Weights of a small GPT-style language model, trained from scratch on English Wikipedia: width 640, LayerNorm before each block.
MLP neurons of a small language model. Each row is named by its layer, matrix (up: input weights) and neuron, and shows model dimensions 229-420. Each number is 500 + 50 x the weight over its row's rms, rounded and kept within 0 to 999. Numbers have three digits each.
After each neuron's rows is what it responds to, as a language model described it from the Wikipedia text at the highest values.

L9.up686:486493459594443468550603494534470461572456496455426495492589490522427623569543620429504491432472464462437460609526503446433572512464562484535549486461567543517362471549449541441515589596550539461525502432436521492474481466490452655542472485441460585578513558499487417504509435520434533488392459491468528486469466451475540524541492442440546408551506455502530600576524467615548539462559540513565495473522538519486562570432507549466623614545501535566499494511524514454591511513536567464466473540446463556571510447469466494468453513432349501497524463543450405495482476530571591500
Tokens that finish multi-token proper names or titles (McPhill-ips, Swissqu-ote, Sub-stitute), award phrases (named, Performer, Actor of the Year, inducted), and biography sentence boundaries (periods, He).

L7.up1961:504521536433468472540525601515509429532502529475504440452546551466593495533525536514647518562556496532575419436423573517518451475432595477573547436569540515451520485530566469444534498520496463514524545583519470480527506547488498553636459468499432506480530575536517461525493480428505509520568498489554418426463512509561414442422571480440485421512498397483552422455466458467487480587412457611479548527440474521630457461435510609521466455547375480454529499486475464498496502419459577525531558462585539543461550463491558584452539580485568475486457522555559519487535533533566495523
Tokens inside a noun phrase before its head, where a descriptive adjective is expected: articles, degree words, adverb endings, commas between adjectives, e.g. a more, decidedly, melodic,.

L9.up893:431544541502537559554512469583503484501504483495474535457393456577535470631505465583448591563600456516516549575453476530499464476533535521460569480504494574579490548507461417541456356490589599540551488577511570521456512570558515422629530385470478462516575527523561434510453576472414502446442546465578482623412555533534476445538472487471469507526400555544426588490498463491557428458512534427486528537426520407579546560514576570509574556480455440497419522460516498478484400497468505508571490506497498501482443539552475490523501535416524505513499468638439467424387391475518555551
Pieces of Spanish, Portuguese, French and Chinese personal and place names in lists and tables, such as José, San, Riaño, Guo.

L8.up2021:564522543455492475520390440503591539495507465548478514447566475523501523581524441567486511585570444402453517449480530551497529523412520414471512570527464526430489535527550539464430475577563531515605488480542428507576561466566551504576554451557434449477402579520487575567508451518469415557419553523479446354441542554444492544090541530518485464460336499558513481467523558452506511571538483392524443470534456568506521428568434543496653452559505498421379526492448484470474506492554457524439491494577431537519522470505515458510487536561502503462522462429509492449516538433554553489
Short word-piece fragments inside rare, foreign or technical words, such as taxon names, chemical terms and Slavic or Greek names, e.g. chem-ok-ine, pod-z-emnih, b-ouz-ouki.

L8.up82:472545534500550390496449471411442435446511447440514506522415474570517405458419528566503484552491474489494524497487497516437489473552616579448493563471573496582424414632515496486498490538421432530528523460537498505525523479475551422454500556532509509463547522516519435577412398481496486526443514474519540472482516452489559595528500431459506379486453464517508532468580508526474510537468517487431548613480494539430444543404480511418475454485436480551545526558480477425539545477516488510392428542509560459456420491503400491389534486505503513367470524505500480468471480454421537532
Word or word-piece ending a modifier between a determiner and its noun, e.g. an English former, 12th-century cartulary, lighter-colored green, San Diego Leadership.

L9.up2314:443471467489451453407453551440460434497494516449447526515488476528560489510487558558477535478480412456458450487509606463456533397530426441401503501615512511588442522558525578486511512443460481498524427478425528554508503505558565496476425542587517460473478550442539454605443445528447411508401516576552525449507465477442508549519479417432573457500451570486486582445511474548466522527473551484373459644539532469444540533482518598522450498516510498482440478411540488438441558427606476563428478509523572473483455538480383546457531497463554520523522445493415426491399580504508457476
Determiners, years, adjectives and hyphenated compound parts inside a noun phrase before its head noun, e.g. "the", "2018", "2-door", "40-man".

L9.up1791:546513583492500552554483511444540458496516560520437550502472479603477500464421494529434598490517549546474502484546433527561465531512459516483611507482462581451498469477516418494484464475483493587545563465513559490494558553522463547433561387485529494512630404466436566621470588491466509401510520478500493469469493562547465464534490525494536450535580544500530482426442439559517532556494507522447520420535452469548506530492584519521491583558420497492505500472629533556405460612465459638469513565469622548478419447491525485439514482560541538495488500473614455543398543476539529517
Adverbs or their -ly endings that grade a following adjective, mostly in reviews and descriptions: especially, surprisingly, overly, perfectly; weaker hits are scattered word pieces in names and lists.

L8.up2211:470488441468435558500453537615505379397452506505559515414514425537441541493532662365480545487439462488478520523488488512560502500485513542529483410484555491564502490505493516451440483533604522490414478414498488545433479475419535527578461530576443507487542574498492467525442446480545467552457528507515478512608502469489494410537561572448535536485493474626499509494454538452522439493529473443524504475514499580448509599502548524439551605556430571466566427517469465502500483465454430457518516489525507511495527468537489496498482489480511506522436461499383447569446474563462457523
Final pieces of a proper name (person, place, ship, company) that already appeared earlier in the text, e.g. Quenem-o, Cab-ral, Gar-cia, Talbot.

L8.up999:492596576462548560509561441555481510539469546507501474401534561447524510537486515536557536552420524506445550577588471474491426459528473477486591437500408504442507587510558422452496518508380420491468429513533452430510466498452411512432365557559413463473556531436504470526442547531543476486460596493503539587445474467478471560415461519456461468461433515514538579549468456547583483521469457397518470463602546467443514506505587475552480468530469507491533429475476465482507510381406472484483483433505603553532530462517457555608520478450423386502517507482379556429546526516572434527
The first token of a date or era phrase in historical passages, such as in 11(65), in AD, by the Third Age, c., r.

L8.up1883:552481597502515570449587421623576557499553523418524513555536497478400577485638482499474464552474439541417564473471569515576507516487493511536491531415511579504527487467531556566523530582488516589504481570425462375546538498557397514498503546499518410521518522511371486468479543485425553504455530527545466432478511486534528493429475536494496504517579537451498414495453438505424434495509557451502434550475539551457506508448568619519498432474496530533489525461443537543393442520524503479444484462396477529441460475396429466548410503530493449500519466496423515564461532444548568589
Word pieces and short function words inside non-English titles, names and citations (Croatian, Portuguese, Spanish, German), such as bud-u-ća, Angra do, Kone ja; also mid-number pieces like 83-000-662.

L7.up1678:547527550575453533513469540528551503531415537576443514605540465578517535537523416474585468482424462554489493486557498360565492522450544518595547544390484498458530443522417558556467568529426527441518509523528490462516409551604556550505518408448538429502574606454477512566578474446473559450532539436481540432375545468499525490463467450543509462562441539528457595446523428466627476511428499432440525521459465539487478513402497440495529519452533527429445514558457451449481449471487386562531468479517502509450480438493516525530508442557491515444566483561471494488511528448456516550
Uppercase letter chunks inside or at the start of all-caps acronyms and codes, e.g. DE in DEPTHX, GP in NAGPRA, KSA in tables, DDT.

L7.up619:499479458557477600519488535577558493502482541491553527470400454528517549428578478490415538602482502468449567428448523549544478476560532453508500489510459564526559463464495536563493457578577434468475556446496427448567450542482407428555521519505555496499493611486528454522515543506474569462485621453521483478551508494424551476374524491544509453602538461374514464523493480534527490505652409499454442557530538595483454484511501573551568476507523494547592466420521593495501513473489539529514546514491539425502531543497533623472458485501499408481503498514460508499492508428627549555
Word-internal subword pieces inside rare or foreign-language words, mostly in titles, names and citations, e.g. fem in femme, olic in okolici, suscept.

L9.up2151:459515506489534492465440562513525526432473518454583481494560517456418518442518533508513510518475494423585463522427490573513509578589525403478508487536494457533446475494477434521508505439480532387617459481581467495518520513482516496500508453565483622430466499444559539461427585505478541453494365472484439520532553454492556535578548528382483437405362563471549512548472413568601551537441502403540494491622582440544529458550439450487472493407521503493476622513538512509602505405525512455554533568553519450555530450520469464489445498478576525506542491511485511517441485532523561489
Mainly the minutes number after the degree sign in map coordinates (34°49′, 41°42′); also word-initial fragments or words needing a fixed continuation (out of, prior to, P in PIE).

L7.up1244:562403462507533561485442474546526520464551507458525494565432517518458569476515478486398510584540441477498405517408564487537528455562539498549479485539456498532548496486483476431446441484469439481473504451472427550500504537492504517517508437512433635516619493594524547510431514563535561506513555527484578511462497486444442452533431437540516525535485504461499544584476513509570507451529445531486571502544501473503521505485479603526550546448549504456492509493494563505584372556463474508476458539503477473585488533590517515534446518405556492506453499496462514560503471457584486535
Final piece of a person's surname, often split foreign names, in bios, tables, credits and species authorities, e.g. Sragow, Anisimova, Sun.

L9.up802:553458524460488527487476423554492452478424509602533497449456522545515395458568443422477567463496472535444527540493459434514436533525502554505524487537487595529481538495490459544508425586483468519465575523512455357529477484547614557451494555527494492514448507546466493507451530499562581579504490499523540562479563525468539425530486485431560491425498509404508492445396458480492557436446435487530472506536521518477482515467490562460502472385488553525513511421523518563550478546500560448451486456506478463442525561507536500427465558433504548445436433516542524517462502467445526538
Punctuation between two digit groups in stats, tables and infoboxes: decimal points (88.6), score dashes (113–116), hyphens in codes/ISBNs, also commas, slashes, colons.

L8.up2140:513540480580488533506540546451524519479536501442483470502492559447556510536488560489515558544489420511571431525523556515415388548556567422425587525598412507561492536498578592483466443532567591503596394489507556502467499598514597474476451468477448467548448494519509518455475556492567509465577432523457498528554514545566514466475534576394520431503489517514480555528471495434465507483580519500499502443472484537460521522534524460500391517454508593393444471534507590533573492513423530468474542530419448460535490499500544441529462506460527496468432625563481487526440480504510545539
First words of fixed phrases that need a following preposition, often opening a sentence or section: According (to), prior (to), due (to), similar (to), related (to).

L7.up2378:570481506503531475511529558547485402419474444597539410479465447503500496520560573525549504480418469515468536550471484483589475510482457508496462408469515561510470467578588572448490541545610419502485547482531529502418576470482448480518487493511431447469582490504513440455490517452464440484424460534484533520478431481444490443445410474486518505485499433544463505431477458486563368529541439568520532522519577609503430454474536473479601432567459404489476499426622470480502459504568551383533503558509519551549473567537509570532426484429488537482487475479399528527508485520516557533
Final word pieces that complete a proper name already seen earlier in the text, often surnames like Sakag-uchi, Rank-in, McPhill-ips, Swissqu-ote, and second years in ranges.

L7.up2352:536533439588405548516430449488511487493418551539551394509404401532516478552603421476582515511513507536430457541530512449531534493509551521503502494582431557569517473582466435431464366470436439474503458492477562548470464610529409448494521436483421599442490487491552522509531526417440586585481513480486495499456527575448475448625497580514446496457452547453473517465485458516563526481465529512450433458544490516547432542540560488459474514491475474527513423564433480422532447482581518502525438452482524566581546466497459530529515439518519478477450495466547512472531501453446485466
Words just before an upcoming verb, mostly infinitive to after adjectives or nouns, plus can, not, I, they (difficult to construct, can be, I've heard).

L8.up383:577365604527526555461553499515470384509421476444463500500405487468509465575458522500480499445513461492404537428431446572499462520391579470516620442562529483541542500466559498499501463499496538511540459467591449477431501482507566492569456464487505463606445510475436518501478515480443508452545534507503525494549543484487457578425428520433512539382540585469581489494561523467510521468430586372562576487575545492560528453551533475482576465498468557503562455472514529498518453510513454480493438512590448510465549491434586523495461487427465584487577455503495495481476389509539558431
Opening or middle word pieces of multi-token non-English proper names, mostly Spanish or Portuguese place names, as in C-erve-ira, Chu-quicamata, T-ux-tla.

L8.up1327:505524452438474477555499564489538460458514501533595534387638471474556509501523485560635469479521666552460435507497534434509536496464481532477526443563458561546417498548642562487515474618534461476417617574577469463489524463563577460504503448455431527402534662600519495538506525481493504485444432543619534427522511525440544442558511606396510456402521560492472441432522555533396510543464496555490483499513499525559449491556556449516524586490383494528460489521461467585542473460451470579525517541531517475562486434529563481414516486489508440488512550491496458530560495477504481440
Adverbs and degree words set before an adjective, such as "more", "most", and "-ly" endings like energetically and increasingly; also weaker hits on commas and digits in lists and numbers.

L8.up677:489537441568474519443429550499544459506538419485642484504453414413456554457587528489405523510598562520540587465499521521570471516542489467536424507451474470489483516510451478482486466546439504553614508522573526539443545507524486516470501563524484563544535512419472494551599562587513554432537487519429495440459465491478457573444444439490477418508569438553540400502538580431535465441470546492476462536575440436490463485579478535548544455503526528499553479460381472461522530419447375412534501524519586541525515445637501435561568582472506491475494491567566611523551545420539494464
Final or middle subword pieces that finish non-English personal names, often in tables or credit lists, such as Shyam-al, Indraj-it, Nautiy-al.

L8.up163:461451493493505574401539469535500506509485457540491561427511437418505490620495490459470522571452448523515595468375365544432447489584579455558514533521589554539504473478430500490494430492457511505455625484535502486451516452432476521500435516520546523459508512454470496469534511440558613579513528432491512444552526599517499609431564517513484525528514330536486522459455543443466611433530511447537498519445532607524516546483525512499458488413535578493533599585514559499478490466454475472453521425510549447489507549487499458396538523507476437472531528541484483439550557459513494496
Fires on the comma, period or dash right after the first digits of a multi-digit number, e.g. 2,950, 14.58, 0–0, mostly in population and vote tables.

L9.up26:425504597545387590504491448577548515568476542538497500489544472534507517512487477502548464568553457441388524454472582558551534468463455554469527445459424481460488402516565573545524512476595516492494454524565422451576573546535433533563454508532385398474485511534429530536442506470508472461575490479437515418441522499460493508274547584517428445553431519469553453402515470469445529475500542510535512450592459532524510476563514596518572508580487420466519530516440559442406487510549552522488517444581492450426470520502528469483566444552506467411507526437467519580519539465568597538
Early or middle subword fragments inside non-English names and words, mostly in lists, tables and citations, such as Garden-k-rans, Ov-t-charov, st-oljeća.

L8.up2327:517467451487399465505519552479515401503504524541506429470590554522634525483525447545523532430515550513464490505502507440542508486440512501518500514531544470552538483443534514472572507501516547480462427454597500407481550523551489428507409558506512533517587509448553480512553471519403509544510515581539495460511507487391510485454455528498492512458441598513591507545489500413480572551520462501557372575539522566459514456478491517408485530455491522524456466489445484472548520468441495449573472592447590560552403478541591537487497506518549497450463498517549523426567374442496461506
Commas or "and" joining stacked adjectives before a noun, as in "harsh, rough voices", "inventive and very funny"; weaker on "most", "formerly".

L9.up791:515453515435613502494517565505499528462516428485479407558535431462496550513450530473469552488532481460463507531493429531516471444488535599496585554529517461466441517457514468419468547495560378526521454492484492501523534467566527429514504494526494572504514505483611587541518438522483423405457470396446497473442503480463493498529436423531498508561481559576529554485588519434571537515470425518558467550488582458448634535519416478501438488437588466519447469544460453575604552487528499503576464503535442486489507371477508462520468507499542517402400443569497452509484497564507417541
Last pieces of multi-token personal or title names in cast lists and film tables (Das, Veeraiah, Manavadu, Garrachón), plus adjectives before nouns (unpaved, covered, largest).

L7.up747:507461563468511467511539555580484509506556428502459516534572511426428483609493482548488499483519451394573458513455475550467485498557448501449542511462472487517507512525509589466481507386551583509437486523499496443598465498499451522512487405571491536620559555598439549550446560562479481458489530523439469574457566488492544523495503453532404500520420556560426546471524540479488564514509479439475552491518503539495594567634540540459574490455508506471515486514432411462466465581500538457564388468609537514415461374593365516535443455610588529444520485485501509536508406620488546552
Word-piece fragments inside foreign proper names, mostly South Asian, in tables and lists, e.g. Chatt-amb-ikkavala, Ramach-and-ran, Uttarakh-and.

L9.up538:531441440452523466567462470527489443452444470493568484501502534534487443510461505582522497435531426445461510463520402538515535599555563438542469574414505419414481510532560483449503451518430501497509432481551512467489487587527444412513458484525399479485434594531471543537541494356549526478559514559446432500519543498531519598484501561519504428563523537426564553403521478579459475597466515587517464548538415591598517513510546518472439500539540498482572445420532485421455427452470486539576538519533583530515471465462443473452488540496504501485512485533381483472425634424555564409
Mostly "and" joining two paired items or phrases, e.g. Then and now, Theory and empirical evidence, 2014 and 2015, plus scattered "has"/"be" and mid-word pieces.

L9.up1828:510518505473534547452459476512453475472458505540470502492457551479491570512500449497501524528497465501523507506472529553563371465499486457489567530475472465484561463571495511534493431553553416512431454521478428495535594517531505413478510474478491407423511484372508465522484550546472470476520484591486482511492513559547541575458488541508474480478624587496587560512463524431502559556416437454425484463536449474492502492608455528541489460458512549423629501467512529374530502483470539487535462503527518510579509513449514531517429553472480383504542458558477502571451525458561609490
Mostly the token that continues a number: decimal points and colons inside figures (10.89, 35:35), or years after a count (100 years). The rest are scattered mid-sentence words such as to, from, well, example.

L9.up541:507598553483529484501440601443440398532509548476528423436480530567498499412543502544454420487553575514445564422463382531481505494458510474540396501510581540490473472471503472468586506499487467466532443497487423439482423494444548485514485503519612505436502637485387517445534387491535505392452479461474499465485432597532402568479427507547460542489589525510377516498403494569402554515530521558496405498455421494524511521592518463505503523472520544489536511562441512534521487493504492499487530524526499436472486435468581486550511513423500514462513463468515474535568580549489452515
Middle or second pieces of multi-token proper names, often South Asian or foreign, such as Nag in Nagen, Haid in Haider, Sw in Swamy; also IDs and place parts like Road.

L9.up2264:553563457539585527508436530565565443540399579549501384521472547489494441386579432477478438539524499511434538486430445535533499473512556498455549467551615471421451477493455480504495622527515541549476478476594473423545572479498499422586478434485502543459510433497543449537553495515511481554465577534546479516491569529463521471566528446481562431443555438578468495490516513449532516516503452543538569526492537485479503485551513582547370475591551548564532469574466527541512448485482459478589532474582516520515472480488504542451448489433557540449521527472536510518468459478504554519
Words right before an adjective or head noun, such as most in "one of the most", more, high, main, league's, plus mid-name word pieces.

L9.up223:525562435489505556536500503567430440490545539524556385437504468483466514428534452461540495510534469522430483419568510441464520383424530580515444439497455527509486519504430436471556580584582522603545422473467552378512453483523552465500495460444409483546522544511501524467639533479482523496571467440537519553472406500528434455453538500491501540397568450472528430552550447435559497476403435489481499439569482526468462487461509540519576476569403542583425521528439472552533484470454492371511505415466501525428600524457547574472471508491451522418495382616459443501561534501492512523
Tokens inside multiword proper names, mostly organizations and peoples: "the" after "Assembly of", acronym pieces (ROVS, GIPC), plural endings (Activists, Nogays), plus table-cell pipes.

L7.up1507:531561577430537519538632471487489476513392538502522529441508623383430561547489479512441531481441507473565566464604473500505464522546483469481598497467528423460549582503417445503509543518554494445484575459385462492514570480452499434429449543499469481549486520431554465606386565579383477453521582490441498505521520549507500512518476475521483473562440586460479623497467509501557551508528419519507522479544499527515542542470464402516485377568520575546542455468468400440537484512463571491430439504543459551433531573552546406536545582473367543597480464533413487435621504402556550560
Mostly prepositions and function words (of, in, by) plus scattered name pieces, with no clear shared topic or context.

L7.up1396:419444443548475474449492426438455510479457549519533487464527479547518492479511476554480476508452434430566520492440602494505549494533430496504506577479510513441436514506548642469613471492485493519498514510504568520510549465560463501413510497486467514487520655414542637526511558521514488409475419470499566627527515450423445474583546499465517446464497539506553467444580444444401546514480459542439477579457552560510519376467508532465467473503462455449496490504525421496552557476601459516480471434498451568560463463516503528511547475635426504476504511486448445475444501514421428499
Tokens inside a noun phrase after a determiner, before its head noun: coordinators, commas, dashes, or slashes joining modifiers, as in "a coherent, let alone", "directly or indirectly", "Danish–Icelandic".

L7.up1274:470495596514512645551484480488515567563529473481552602602470509520483589533485434496462403564527476496538573477483419460528466480493423497584518496429464549511531487487561480478455479491531417521527482430494464509437510531490441567465619512605487591507376620506527559510489471405471509477501490461427537553527488513447477541465433518508494467484480454491534519534542454604501616602416406437606577513508465474540499526538507523437515460471461532553496502524550448510477513507520523421462494554449479428500537519573488482440487510501492580485457531527520476461495560494512559492
Word pieces inside names (Kong Miu-teng, Purtseladze, Ingle), minutes in coordinates after degrees (116°19′), and words like with or was that follow names.

L8.up2406:554520542554522620476403515485554459551472450432498466483538417567447458529515501413451436476432575507487532479517428514462440475541449535549473521452489489508497565519509509457540440515499492486455473499524415481517477538435474553468413577551523570474447552394505517399477488605529413486470408536550527439507574596414523506428584424491572540476579494515544536445432517519556479577515514481518599462558479600481496502506570503524559527439529392500595551505548568409510515567451447466549539505546514457468489481476517553418475447484477498538558416501512573515523462535487503457
First capital-letter fragment of a proper name split into pieces, mostly Indian names in cast lists and tables (P·abitra, Ch·alam, H·atti).

L8.up808:560562454534351491649443573486488491518403490520544535551583440552615596498482479550522514481628487561431532447395445543499419475563473412435557502516432462474471453498520467498490522491428600481468441599515529507422440524601467592382492481523520541593482531526518586500446633593510474493530438456499450438536481538485503436491431540495537479469571471431486497415512488444492473455512465536518468565503461494537447571465497459552499440469434428463487532553506509552473429508498523449471498488541590479491495521505537418525464520420514558569503499497582526460475542465560408551
Verbs, auxiliaries and verb word-pieces right after a subject in reviews, quotes and plot summaries (is tired, will prevail, going), plus decimal digits in tables.

L7.up1973:479459532482455554497475456509538450444458515591518470325404474510531543513553526514461580556514493558549582519415467513543586405541573499456474481498523528599511521467457522518456494545564545503468480438532500407486499512507492499455445521576426548457556540446458515540488505534548531458546585468466569502504533542502528396463446500525525528529528469379511667489477459454522529441592438566478506502454517495534446608564500455478433497482541613558533538538521530522490482488503488488503464520524603477462498536474512434439502551537406455550456546576454551523442591481525484519
Decimal points and thousands commas inside numbers, strongest in percentage-change tables, also area/density figures and coordinates, e.g. −1.2%, 4,600, 25°16′.

L7.up1315:532625471540371520548519479607484520509583497461558566461583461554531427536503429531477502445501486507449425424518488428575507489584580478506478541511525472523499552511434470573502495522604426382459551571454555518525420412528541473576459476508514553528543528457579566450456519584477597530495527492536536587520506502564486474590565477408497465532445553522473481544520495447631437579446517450518585608499534484534462560571431509509460450479451565430553414526511461585386368453504459464505485466592450526454485454479516487488442428549497410489497582517429477501526527478526590516
Word pieces inside Spanish or Latin-American names and words (Cordill-era, Gutier-rez, J-uan, José, Buenos), plus periods between initials like J.G.